Part of a small language model's weights.
Size: 16 layers, width 448, MLP 1216 SwiGLU, 37.2M parameters.
Architecture: RMSNorm before each block, rotary positions, no biases in attention or MLP, untied embeddings, normalized queries and keys, capped logits.
Training: a variant of Adam for these matrices, 5374 steps.
MLP neurons of a small language model. Each row is named by its layer, matrix (gate and up: input weights) and neuron, and shows model dimensions 304-431. Each number is 500 + 25 x the weight over its row's rms, rounded and kept within 0 to 999. Numbers have three digits each. A neuron's up and down rows have the sign that makes its largest values positive.
After each neuron's rows, "fires on" lists the tokens most often at its 100 highest values on Wikipedia text that the model never trained on.

L8.gate716:497490506502504497498479469510473520528526540563483511521452555468488475514506477564493498455472515486483486505530523492471504475528525541500405486556497435477494453473501510488479526505511503521527451490503511513497492496485495491530525451555504481506485483499463457493509548486480525476477509508515476469481546470525467532461463501516485498514498493484491493448535518468504522473479
L8.up716:470520472490543544502482543500569465516499485511496496518499523479477450487513509547519455495473486524533525517464562525512512490526481493491499544473500467516444463502514544488527480438483541469542484485484491503507501500499482477505497504532519553478487507515466505455542524524522539475503526538464494497453486513512501504482493474533512477499492507516468521494501527489465510505538
fires on: " ass", "am", " Ass", "o.", "a.", " air"

L5.gate146:515508470476505540482520515479488478521502523494487516508512486493512524499500496567465535472458518487524501526510461484483471477478516499507482516473482462491443468496502503475515529479458503485510458477462448471539468511508531508524516458482485481505483459535454485506479488494514484483484495511517520494492436487497499484446483483497508500486477499514514508570490514487488456530524
L5.up146:512501514487504467502526510485519547479517497501485484506462488430479505443501499508552482499494467546525489501502488517503480488500518484477529520494502561483502492488492492487532499486511497468488493483514539497516469508491490494516534497542481516498472526477467487504464524498457476480479537500491526468502527453533495455475501475469541491490507488485477500483494491502498487468456
fires on: " /", ".", " deg", "n", "st", "it"

L5.gate74:505491469503543509443525505481459490520512530488503489525495478544512553492483558537509499477487483518472525508550503492476476465479490518465487538503492522503511501414540524513479534535537523499537513493515461528489516500496545498492451500496467520511504487491543513533469511511520464482519458457522501524503498525512507489480499483484517499493532513502479515473534519454459498491475
L5.up74:532512491503531506505530484502482474466477456495540499506524509475534523520511503494478484530475480466493494512527494556509464484457538531487538531524523498490549481499456475499487490503537510523481509554495513531474536534503508498474449500513509545525528479510515489499500487472492480493521484519497500493533454476498571540457492500507573489484494502466483518465495519473492463486512
fires on: "el", " court", "y", "b", " Court", "ou"

L6.gate907:528524534442483497485463487468461497480489435516503498489515463513538490456493447508532470458484521524532491505514516520508499481523463462504472529547496510488492523495502500529498550510426461527506482546500499521515510503525524515486546462519458478504503469519458506521463501542517483481430469528518486471516513506500537530496484509500528496522540509467498502483471481511492506459489
L6.up907:513444484536503500528532489517454524525526489503550484518536467491525509510496526546493461501483502475509521473481534572454508508476499507503471425528532485498505480505483505503488503509486519522491496503503499477486461510521494513520459492488478445488528446526450522559526504504551481457503531457532493485540489496484501505499533451529515506491526528517491491512529496466513510473471
fires on: "0", "st", "9", "ab", " qual", " par"

L7.gate791:509536575524520508460489515504481466492524553519488473529489507496505549466498500529523460482510515492487475490494496502538455483529518537523489490539430470502467579517445458478510500529453492535513518511515492491511507509517512535545534475525518506492517498519507526518488491504460475489495503495552500523500500468515467532480492510511486499485506509433583531516502491524507478494530
L7.up791:519480485482526513496476457525502470500454482524468474486509513512537520500515510478495499503500471494530514565527502494492531533490428511480530442445462458470455523545519480490506491488496485497499480474505460485499549494493445483533507511494499486477458527548506527488453455487501476521493461500497507501489505489479488539510506556474527494519463515515520495431539484506486554468520
fires on: "iz", "cl", "ox", "k", "p", " sk"

L8.gate315:511514473514481509518486529513456501495468494505502449501501493466477511458480528485486467483490510535507521470473483525498487526483501466496499514543500446541510522512459481489508503487507516454522565526535509477462510512532512465491509486476515485539504525493487491469553496475479461468493531580523472482488462475485523500492482466520506501489516470510502519477500543486568523520488
L8.up315:496506481474438445450547529474513534493504482501524484488517465507476493491533509549499474475462442498518503488497531491468518467514521535508475445491465502495504489526516510542485519470500457503489498538530555509517524485520559540485524460472480501515451533473522462514572498453460511500505482503527493469502516534524486480489526493504523488491527478504487529496488516525537502489494
fires on: "ay", "ock", "y", "ey", "-"

L11.gate1163:491466551489504486512491480533503500498476521523510451516504483481493511534513502518497518512470518479475492530477475506450431468486439481477515461471505567496503492494509514502459523469504504481473494527531478464517463472498539456476504488498485459488560524536486511481529472471499461530473480519485503484507507503472505502534500486499491478522471493514500534537515522494496466521526
L11.up1163:527460540521488517516519538455485498522488524512508536476507499531542532471472498509522498506522498500470523486480493499482470514498531484543497498495461494483493495551498513493517556508480516493507509510569522486514491491528491496478511483485504507519527519491485493547521521495461536476473505537515488524501507540459511501517476459495470521468536528481508467538527522484500467461467
fires on: "os", " bas", " Bas", " Los", " Mos"

L6.gate445:503522484493488455474544524496503485523500485508502530529529497497460534544461493534501562492507553529507516535477468522524501503552472516508475501485468496495485476519503492512475527518484526479520515508493487528450527516480499521482488511513534468465502500469503503507482506484481521513497499542457478558502519535453515503528487502513505510493468470488549465491527466505468525497487
L6.up445:484487523497522513506487519464514507466505487496510450503473479492499512533498501486476525465526513540501535522497490499528514493502512492476531529508494518490468439484494490560507461493457436499438491503515497505479483499486499549508510485466513478554500471482493516506478484518488500515528486506451509513521547509493516501475504520468501484492528449505530503455474444456481527499515
fires on: " not", "in", " also", "'t", "ly", "un"

L11.gate862:481484499528486510501546532489532505475523452486523512514479534475513525434480502494531481496510471503534472499507489501489540485498488437454487508542479514449512525528485533523537503507472486534535528537527509471501475484423517505514515507478521488513507486483518522468453512534484467465517480466490502513497477501509465488487470499553471486476531521501505511497528502514485472541527
L11.up862:508512491493509477519510518526512477514499494492482497526501476477522481512508476533523515466507465535502486496471515460509493440519476504526473499535505537515506486490564512474497529452470516490490513500499547484503464489487502538490516492500492488515518520469450508507474441511523528519447485479506497488470476490495541505454496501490528500521445479526476450452500503478512538449458
fires on: " by", ",", "ing", " of", "e,", "ed"

L7.gate888:510515468532552510523516532521511506500546524506500493551487534530486488542500453482512571533530542534487516496493505487512514472526505515512473509473543478501476499480438526489534494497570471501554500498511479517491524537470521493503505493539489497524495469492508458495529504499519442497521562520544489496514489541504499486474473480503544501459468474445484524530509509453559494492529
L7.up888:542465480511532552522510487479542527472465527481521500463484506514465473526501518472534513512478491496496510505488475466497516494514503499514532518543471522546475499488535502492503487513497453561498513524485498518508500558492491501519487502509471484478512500495528507520499509526543478559478499524509507549469505483533480525530509504514514490485490500510465492500499484519458488454520
fires on: "re", "le", " incre"

L5.gate145:497535493475520502493519506515523503504501544499530473512505487508452498526467499497529520504517503523513454515493485576458482468515467492480511480453454532540456506524528501516513511500501548524498504506481510464501504464489527547473508512487547475488513501504527507535501516471465470466457498514500491495508479540436489526509465525526489514540519477515528519522509478509498497494490
L5.up145:506499490553478521517475416498499492481528547457480507512476484491545453521489506530531490512548527517501464469446496509550487509502520530513474528481487514511505538542478496516506497496487501493511490506535512494506458536508515501480436510520433513526483500443526489444484522537505467542522473490495499553497489488497498466521484492514513477480478478490480490494510526487522497498485
fires on: " so", " rele", "he", "ro", " inv", "ce"

L8.gate745:492490532500524504490447508506473486533535471472476494493494501510439518528494526527473477502507481530514477487484476534574493534467465482423498516507499493487494524474487498535536548534529499478531534512482497523519520561508514512478494469495503518470490524490503538492484494505524554479462523467507491494496464517501518535501486501510547505529488526507485491526461483467490508490510
L8.up745:499509491488507513487518459474511458493530504480556501473495505499478479531487498454492501479511519490458481478431477473522516479489544480518484573498454519528509518511536512545507511489498560565499517518489480469489508496479537496539548514543495486507501491496499469473498492498538500479507446463473479476541498493514495532550496514507508519444457528481539514499535476513496512505511
fires on: " from", " ab", " Am", "ob", " a", " According"

L6.gate731:470516521505484535525528490509513491480524516519480510506494507508488509546496492515541484484508484498499483519535485470581510501505449482494507547555523514502506502484491515514514503516500513480497506455495512523508521484511502500556483475485495477477512504516523463512498525495522533482460482466535500512481490513485513530470527515477494472518532503512543518484509500493556509532518
L6.up731:469475524481452556526558488472503509526474519535513537484448494503436520529533489538497496478506496536455490509500509498512517487532487496500485497518540557499520494466490540460504481546522473489469497517488504502457475512474505534464498507507519501504488491475501511485504526485491503480508488525479528506483486502528509490534496490487551524521515512529488491520501513530529488503462
fires on: "er", "ic", "at", "on", "ar"

L5.gate689:493506499533528516499524475492504488497509521542463493546496482510463493533487558479472492500485535516542510520477496492515464483468517443468492481463517514519480484522464524486508512545494477506532502485477479539527522492481487508520507508519505554503473482493494480497507557510529512494490495528508474463474485489509505525479473484443503448527484475496500518520449535463501494507551
L5.up689:509528508451514491512514440465511498538498529530529491536512471491450478487532513499511512493491524495487554489519493518496462472484489485503490525481522479523489526485513506486542486479528492551516519536494497471499477514513436554493539520476482532501503508517494442518503491507491519482471480523486499469502475476508484505501494496509511453489489501533452525525493543513479490452514
fires on: "es", "ore", "re", "um", "ce"

L8.gate1139:550476491499509499485550502487503465490512587488491539529453479496500485486483529505491525454517534444467544540458516467518517463492453509501500488519488519539499472514493534492512493539522503481485517514526511495468512523483516498517459503469469506517490518482492507518484552516532530521499498507501485529449492487512487544489515470479543458512509488480497516501493533496526483517497
L8.up1139:486503517496476488475465462513465475508508511488459453492513447508497493486506523498508517512476542480526487507478503524477527504502518508495547510486503596514508498513507537512468492504553480471522522527515523460520510514449489453513506510521479546529520478537487493533503505487525525483508524526484497510506482541493500534489505545472506479505509510501475487489428503530519482500538
fires on: " each", "es", "ers", " members", "ach", "ans"

L7.gate674:553464485542544489482471449477496529509497501513479562486494513522449498512445512510491523511501530527527527503527484507530459474519475488483464511457458504467498474480505502509486518506500448458510527512500508503522529522505502503444508473471493465496450504459476501520510524511523472504496507507463484446551498464484516507509516488546520536526492493476500518531537453496488509491516
L7.up674:500527512508449467518470521481479485480462450494484505495514514504552510525498453524477547453503504479460513504485522496450527549497539494499485488475500521503477473502478537514487492522521450507497553481528499508478493489503500491544479493455493484512492479471491458468500510474485504497538481480515471499440531485489556502528462505465518508502445490469506481478494496491493477497546
fires on: " not", "ly", "day", "ely", "now", " now"

L7.gate1086:489472464505473499490492498523463501509478527448490500522529513535554502475486469464517486507481507476527501510515450490486512500506433502481513541503534520477490535494505463496508527504494483503524543550483487545472500510531528446476485449517450483501500481492443486521468485511498478459537508504484504498533469540480468504461496527489541525520488484501488501526490494505513496463521
L7.up1086:489481517527464508536446498488462519521452489526538531511514538513510474506488503496523490467536499505502487501508451505509530488496510539510509484489533473464477506488487524487492531473538471480508518471489518499497470473515478525540495533529481502516482510537498452497478510498451524486479545490501460558503459529502487489516524467448479526467472490482466480511512465484459511533518
fires on: "per", "p", "ab", "areer", "er", "int"

L5.gate921:489534472508446513504496545512477492473479476463481501545496508493513486522500476519484517476520507519501482491481528521477531534501510495511447513530483501558520504500438513506525517499481515494548518480522476541523513495462509446508529481501510473491495492461495461495508521474453497461507528447502526545481479495470481497471495471492506485471552505444492493489536542461517522486494
L5.up921:479524493514497502480505503534500510529485492501532483486484493484540474487516490494494544494489511507499492465503542482495521458488455520510447451495494512559494474506448532512561493504482500512465482514467518530482485499522526504474494538476524537478459501505534490533525533451463495484483537494498470519529477521492523491486517497473475526491488483489463514495479513480511504473495
fires on: "ay", "-", "th", "ing", "-s"

L11.gate784:500505537475495517454499537507464483511475551488494551524457513469459496520477473512492479485501482519502482555483470503522529511519550473468462476538445504501535491484502517527494480516495535549534543538439483509473528518491513504544518463503451474507469498504495507527471476514494513511478527471491485489466526484496474515453457501458476487522491542495504503483530482490498513508517
L11.up784:456513518497508550490543525497468470467476481466509512474535556499539507502501520494496474516504492519459515495495486504466525464486499473480499500518459526501486515476450542546511504482518530500508472528513494469551492529507539486534530474491491524504489467516490473508513506441493511494503479488499512497541544520484546518482496504477495508493539498521527483507497522463498473514484
fires on: " as", " a", " are", "-", " from", " |"

L5.gate191:467501469556521481470482507470531472533516487446498504485506543473499484498505520527482523487515477485465490479497489498518487504463503487521550511510495512493506501470442449470434507484459469473541482518491470527527514497488503483496533452521525485514498496475542498467524519487511492510501524465479493512534437485481501493490462483490483479524492495483552512472491509455508488507452
L5.up191:460520507501491496509542487492552509519521508500507457488498467513496529511499483521535488486545509505496516488523467479442530487526495505500447500507485504503490461472536521513507468503464490508521475528441508491536536546500471473540519519493490514512531497510532443528472505540514505451501515515546511509519507511497489520496531475498488501503487532501487483491535535519522498499489
fires on: "on", "ed", "i", "ir", "ri", "ing"

L5.gate670:460478464524514534519499494508456477504518474510541484531508504515456508524472544463514522502493510528463473483509511485501467486504480496511486539522477459510515448518513513474524508463484447535489529486427525485519508498510490472488493490513467484499517518432498466463487520482518484476501494500483521525516504530505538531511439512504529520525552513512472497481473510535501492460557
L5.up670:494475533500509519489533490505512544500499485510517520444498478507518516472515487490525473429508466500520511512485514507514478502494496463512525508478526476446471508468501495464526481496520468493525492501494502452524478487486484524534480457498550517524532484435474514487489508552484510521455532494458497505514441497460487479510483489508461506526482497487473501505494503525527525573495
fires on: "n", "z", "g", "t", "ot", "ac"

L11.gate140:476471462467545527480531498484473514482499521446508477516534504524479500505493503503482472545501493499475509477490469472529553501495498503461506496478517532525502494509501511522564541503487544473514506550479532468541490491524512495503486474524495509478548506546513479511513510480545503529498520451524498504511542450476496490497489490457553527488486494527504470474473538449498503484497
L11.up140:495513537525494479498480493527534476487454510527503503526489502531502538441506500499524489559510497510490507515486510566491534478495503476508504550507532453504472485549468502509519535534519507512552523508505499493509469526494503509526537522520502519519480503479491481509488494491520461486508530497486524539512505513486557458453519495456510494475434522478453491541516511511494507565527
fires on: "p", ":", "us"

L5.gate565:533523546497550532510505519498496499507503479478505503473473448484520505461504465507523518505525533501507484494478459495539528489482457514485477545498497497492452462579495475497503505467505529453501490461463485444527495495490554524494451519478490472469455499500480476460491495529507507510510496539485480536475509490531485508493500493510513473475443491522530495521475524446501494523558
L5.up565:509443445522503510489521516561500528497488559501453461473486486513480486496507546504540535494498450487498513540505506529481476516544494513519478524479474536467470516497554502517521508472522438516458513506493499530566532503496518494557519531485556530493517501462450477485476490482472516479502492480469472512502522504519449545535511486483518497490488510511542513482466410444537517478503
fires on: "it", "ash", "ush", "om", "uch", "elf"

L6.gate414:523491496531494468525478482458513527478512562502441505484485504515484545502514494491507472500470507474549544516507495487464511509498495513502508524454479487471482499527498517477517509471449530483536512478482497509520508503461482546499532487487541474488544487520456512469512514494515502534525487540491502521500449488493521568520538494489526487501460487483526534503525495482476543524494
L6.up414:532499480487496482485468478521448511535511506485532475485488469500524539511512526500453486527496516512472515490441510455539488543486477460526496500488523504487479465486477510508494480524528512479484513478550495495480533523486481487493485513487524535531506514516504488493523495507490528508494498481460508526466511530494540499531475480491499515521524480474526526489518545539511494489449
fires on: "s", "ays", "els", "ys", "ats"

L5.gate1095:470470515518483453478482496474514444543507515513508519487484473488486503489511461508528508518518499550493526479496487516500470477482496484493520518470541488494525550498511449555465515490533466501519500486533531499501479503495471536513504479485445517514486466473482479475510512509496462474504494491520506495473504437520458506521501512426487501482499491472452503504521503537493475510523
L5.up1095:536494491495496487449526495458473480475515510506499459508466452502503515482483518528540507515494500479474496511524555500472528505535478514496530538483514496523517501500485503482494463481442540464474430488523483488455520483521469530485454497497521480507520511500529447480514513518505484503500488528512510451470483521537468512524502481457535493470474484505507494514514448489509524506504
fires on: "o", "end", "ow", "et", "ent", "ess"

L8.gate101:523528479513509461505565476499519483508480533566473506498491492539518491505497505508514504512503491493531494488495488539514472496498530494508496504538524485548497520575509525503485540533524539509454473436482520484534480467494528524531530473505468478506491505482484510503469492525474507503467511519493486485528461499497547547480489465450502500528506451520476535492512492492534532509491
L8.up101:478498490461504463519507527520484533531496468492541473503494488506511482493492471489519492520491503430532529481497496518501487507488511491513531522491524551520482504527510498494536557462547498510451508441507516499497449513509494466524542526479468478453477495526504465547431490445469479515491476479524506453470461488486493493523508529503464490495494505513515484486529483550478471492500
fires on: "es", "ut", "=", "ail", "ag", "b"

L8.gate981:502474508513526506490478485514493480426486505495465498485470487493496541485476500506486493463506497513499530501481475488534538469491531525497510523495480465447475480506466511557573521470500490521478486456480491491482542448499569491500457478472460505496525502461497471482509520489483506496480464524527476481489504510494502489538449498475495523485500485490488518550463492452511485509523
L8.up981:504490543516527493479508478533507525450509516521463479504501491512484528449487465507507539512493477508501463541499463426492488488514502491509523512454535505493459525506499514457518501500501501526498512467509535460527514472471500501524442528495484492512500502501516537535480489508511483514531458509512503514514509501466507528488474494506494519455452500495525493527478461484514518498512
fires on: "uk", "ash", "ush", "ink", "ell", "ipp"

L6.gate558:542510485478516447488515486526529463480528514539479500552456486511479523516494502495522511478496518454461525490475495481493507526476484535516506495467491461527449438538501474478512524467482499495521509491553502508494526505492505501558500501466542467460529507488442498505526484483511550497514478542541508528496462488517484507518499518521503459484475513489504483506463500455478494502477
L6.up558:461531517490539520487502509537519508516494531510512542503498482542539484533501512518472494506531525496497498499453507493485499443478499493510497495536510536509516478459531489513486524487496519524487542476529509497441544534467513523493463511535457530507526498505485488508507481456510542517495515482532497523508533493482584492488492536480532491457524523494535537489458514548505501543519
fires on: "ers", "os", "s", "ats", "ors", "es"

L8.gate363:489525506497505506475551514480472471473512536511514497490500525526498514490490522468537521516481507531501486505508517498542501456502516461501476531508516494484470496453471447468559528516482451464462480527510520511492495515468513481524515488473484504481500471526484505509497499523475485456502512457499496502494514465511448520453489536467433477498494521468492483505517512507438530475476
L8.up363:545484466507494522539504444500515543497528497467481465495541495467490521542485499425450518524467541537507458478521448530497490500429487462509521473491525530501479533494509471484518486494527501559455527456488499521517474519489539497531525513509507485514489504430483491516483465478493503502546526491517494512530461556504521530485459495503526487484479470489522473517488463519492504495487
fires on: "ap", "ar", "ag", "up", " of"

L8.gate914:502473496510449472525513499511488521500538544529493512538492474505491478516486479526513468531533516477466485456503493531510475472490504462484505528501531496509526536446481520486501504500472437476493462488522505510488526453489521527491503499535500475534544508519532510492503534479533506527506490492489462519480504534495489497463500464458518487512501471436460503527517501442508537520559
L8.up914:490497496473509519482503526516511529527510546519519489477499539476467501496489496497505469504497521462475533504514531518519496491519508455488516512489488501500492528462546536524530490498497499534501448539509500489530534526524488470511488507520444483502505499459498511480473537509476512476535531484489496507530531469466510515507512534498482512456509532517485492559525505478494506497514
fires on: " is", "re", " was"

L6.gate663:518462466526507525464533536469499496506503508465509540536503505507508510523479511508537514501486522518482468519509490488501492522502496468491466492537505499490463510492511491470512565500511491491460508489511473540520477498460539502469506477517492469469464492520506516503480469504510535503478503487506499495482468523542491539491481527454465500484497503501536520480520457495521459520493
L6.up663:465536511549505511495500534522522525469477549499492477481431478485503481518505505519474494488476503491493473523528499476492496472486518450480522516505521556488523497448539474451482525462518490442492531464567520531460484540508489461509470508493516488516528523467523478480494525492470472491481539478524509476506541504504508515562522507521518466522499466509519495489506508503500485509447
fires on: ".", "man", "son"

L6.gate1207:512505491526517478496533545474514478483485521503553489508510545500520519496487465493529524500510497469441515517495510529479506550482488479551486478514495554504527503513467521514508536496493504470504517474469488507479536471476512485501495493533519515485541470493490517494525546475552463466488507497535484515524477535480486491509488464488480498513548537476536520463535487489518501532493
L6.up1207:545501535510475496483525465512528528503502523558495466508539474499531485521512500502535503506540529481474477474553466496493486512517484514513542537516492511494483440472487477481467507512478451480501481514520470531491519484486489467503458508453518464497494498545507542477508498525509483507501488543541502491476482554499485515495506503477525507523530470478539518515512482496526533504486
fires on: "ir", " cap", "ug", " South", "in", "i"

L5.gate286:502554472501517492451468475493509495507500478490508491551501440527477538469488485523538490493466495507478479523496486491525446478440483485534458518462475509470490496499495541473555510479554481500514517528486503477524524522486487474519500444510512521487482480454461513506512502497476479463468546445532485498508549525491480515489458499525514488499523539486515522475513525504527477469530
L5.up286:510456520482480487524506455513490502467486536512486494502520472466494482498524532518484449465503452514503472497517498475484513483533530485531497520499516493512537524515501514491489514508519503536506496504496532493512544521514528490443536467493519521498509472526468472536540536506493505499479470493485493470475508460552490517503469516494469527509499499484501487513513475501543501438506
fires on: "y", "ry", "um", "al", "ce"

L5.gate1061:528543525550512502453486530507533509485534531417528508482457471531501494514488521465542518464516473503501552478486503489497510483488494481493502517502489515519500460496482516513508525544530530508502488510488497451479528523519489519495462489514529490497487505513481483531492484446455453504523468501532496518480468523499542526515465504527487495489515456541497502489507481483492537501483
L5.up1061:546509507475503482498490508517490553506493523499530498485465523477512494498496491532509545493475473452480521525502535530500501514486520544503526492523478509479479469466515526516481497456522528419546478468513524529494502538520507495485458500532503525473531526528486472500496434500484491507546488460524504506533515512507573482501497472475524497504513495527486511462494474496518500506544
fires on: "el", "at", "y", "se", "mp", "w"

L7.gate767:480500479456475525506538500482516513476488529550517488482471526497505483530473481509486542532488498533529528503512482481493469499543513478468533461513500536517474525505492574424512538492507510536537517483495545511521504520500496437512465487504526512459500518490534489532501519483494507477507525500500488477516545496520527496498515499514488503479535513468513499455522522489494509499490
L7.up767:562479495476489493495446533475563494488453532536491484457498499498539504506528510485467490461507496477504492510483525506518520525493489522523425501501519487477502527478458507477542468489491487525519448491427476504488516535521540556496447483500482503509532497479473462498474475485539483505546516513505535549521508515493525468472522538501523461482445456473541523473511513485509519510466
fires on: "ig", "e", " ele", " of", " Se", "ones"

L12.gate1189:501469511477484493480485492534490520480528506485510492503480490488495487512475511533515518481502486509503514505469500511493530481517485529514468504570484495485459478476483529493512553492462482533474503493430516539485490514496520524474485500492470462506476496470484500475482511533525534509480490439490480502504503503498464535455513426529475509488467493538511508520516453508481530472496
L12.up1189:472491504477457467511507528513534515494529472510487497521495498479489541498519528488493471507453500493474483543511527516496551498511484520486473501503514453501487480507525526526521551510491466455514564452500524491487447564482503499507529494504535541503471487460508478526502501490487553493473463462532518511548485498510539525510478486492480508487512513499458498496479478484458439510483
fires on: "ig", " ob", "it", " app", "and"

L6.gate1172:475522500560514514496481493508536529431498519526533527535472526533451521534498517477513528491490463534484550549492482524490509525492460487497453498525499493473471498542515509493547532538481501490500530474447477498503522510501534484534439531484478497505467483492522498485523518515564508468515529546549476519483467529515532530499483534480535474488522425520520500518490494469514533495519
L6.up1172:469475505512477517461556500500481544459509498516539514472445479482518533543496460496518464494509525510492504497497564492520515494543533529487462499527507489457478479447511462528489485497476502529533485458501531548504522488530509493539456512513450461503481473537515502477493473517474537516491525535502518497520463532487529477510448490482500503550530461500458495513501493493510508522499
fires on: "le", "on", "al", "ic", "k", "l"

L5.gate282:459477490503492514457478503488491485526530513489455504512481461539478515514486590523501515529509526500492506520514496494491478480484501540484478466512482544475459480503531550483481527509477447480485461493474519495503555470480465522443503489482510505481484517539502493533471487466538527467502472519501467482508519478557517541475493474469489474495524480483475484462494508481476527454517
L5.up282:502449505521492465505523486552531516500471527492522535465473519489504531529491473519497472498498519452507498548476469507496491460544520520482450496493466531500500569442497520484476476489458503488513552478500514571494500468509513534499542475497505496531504476457516476441513479494530490486458538498533474475565478531449547516526469497496476465521491489492501483490535488481468450503514
fires on: "ric", "k", "u", "st", "ik"

L6.gate543:493545482528522517505528523526461492530460516475574530505481512536512474513470520540505546494497486542440487496505484505508512488479472477508520477534502539520485538521477512488493541458490530510493507487462500462484495443503535494508517501532513483482495522536501478537539514461471539517511498498547487511518487505428522531491494519504500529462541507494513524448509501486530501502509
L6.up543:494476491507554498472501475486533480484492542522497515509501503499562483507497567503493511482492491503490511514534492500500533509504502496516480506485523511529502508479557518521507509439454527529499510502507523508515500455506479528468513497489477477540490476476491494520486482537471468520500506524492456503521504476495504489514527527507500456538453525487478492503517509472481516495491
fires on: "he", "re", "/", "ce"

L8.gate142:530468505491533494437458475474465491509509508497491491483502451494507496478491517522488504471470546532470509514476501546528522469506506519491463489504521484470479506501514479468525503487495509503539537513520511470495498469514523493535491501474480494478481509483464487552491516498519490465474502525504494521482502519502479510510507489455518483505458482511458480491495490521497505514523
L8.up142:482480475487516537492542538520521501472493489540494503468507531503508478488501541456482459474483501512475488505499490482500468486493480497503503469512517514471521511487460538471527509503544517555508492511470484555510494528449513481499484516458504491471496499503474466485484474480434498495495534468496484494545528522498537483524519491480541470501511482511521503420475505510489455496527
fires on: " Sh", " sh", "h", "sh"

L7.gate1008:499512467483465492472528490475514496498489455509566516544503506444513445472526472553506492461502506493525511423517547546496524503513482506478495456461534498513502509533489509549475530465503508545490490505522477513467525474475497511478498534464471490508440471503466476519488517485511497487505496525511498515541469490498558515535499495536532474555493479465505501522470486473475528474490
L7.up1008:523486484528507472470490488500528506536453507483525494511478485518559455535522507510534489495493465540477467475483493493528514480486483517467494538508511492518488479505483532515545497483494530449484502472488468493526533520492525507495524520468501495460476502482486494482478472504486521505462468535476509527491532519541494473512498503494515478463480521512487493486496566486530482516466
fires on: "ick", "ice", "te", "inc", "e", "ue"

L6.gate1004:494500524504488436502520489463477471521523552496511533446528511571503529548490475478523537531507498496547512500534465518505524493501527489484497523523491521525475520536503495486489530506503522482495517518515461526509442496486526502511496513481505515487474496498488551542531490532535495482445499511467473484508501528484468489541500499467481515551496479492523494501486478509463547491515
L6.up1004:461522479514472481481457507466542550554502528497482502472456494483542536533507498482527454506499486480526475490510487522497518507494474467485513474500462486487493536539480481524487493520523526477473484481513500486531520499521480530536532477474516481510488487517493474466486548537527482523512463493466523495464491471498533499486497484503497504507538494500534506463528455535530508505492
fires on: "b", "ag", "g", "ant", "un", "eb"

L8.gate60:506471515511522499514488519510465493474522527528496519540472483474537502534497516467553515530480529490506491473497467466532503490515514482437507556475495497488418484546510491475500544534430487528519526449507516521479485483521482504533465454490475481494513488501467489538509509520482476526440498472486493452468497519450519530516510470443509454502433546501514537487494503528534503496491
L8.up60:536499483465467506463472519469513505472575496474478491459453490489506515532513521546537500494526535499475498505515508534455455519543491498474496462489470499475488531517526530504493459502499469545467492510528470540522523527471520494490462455512514551502502513457485517513462518510462523480507492500509508492519507528469452489494485484504487508514523483542465475469522502494517490532459
fires on: "i", "el", "itt", "p", "iz", "it"

L6.gate517:481511540515512490466482482420504457474518493573495462518497485501478508492492461546492478497511451466510528526505489488532511489489484526469488502459499477524503508473468447472496480498465524485476485497470493458507505497480498508508488500474479485482477518509492491476515545518535535500472553564472498534502472427476420534480476490518504491473507498510516515484482483495497463500494
L6.up517:490496508514493436462515477466477483500486526504473503571506514492480502455526506504543475539492495532485498471502539536506542485512507528500532547501468487491483492514489503504486486505488534514510502528523523494501520517460492500511506507498507471503538520501496482483515494517495517499502486523463486492537491478455523488436538503497532489513499524468503478475478495470499510503491
fires on: "p", "ous", "m", "ction", "b", "oint"

L5.gate1205:498523526491495460503468505486506519487502525504469532503514476528491454478485540509544516465507528535486453494516490473521476525450461526514485526499470491467497529487505513475510516495524537496496463500529525534481507508515477488513485473489531490477501508503477449502477486497533512479470510493537489524492472479516525484473456503511527494462501491492565500514519475472524498485511
L5.up1205:452525496463522531531527480529496502519549472529487479522513495497445491464507480503544498470493476541480503488528487492495514517506493507504471501479519486515508536510469480506483459518524515537531521492540518531492485490505537492493522483490505495485526513464529433550493502515515477499509536517496487543475495478485519486463512485490480493513465510509479495476499499465508514482483
fires on: " of", "ce", "y", "d", "ile", "id"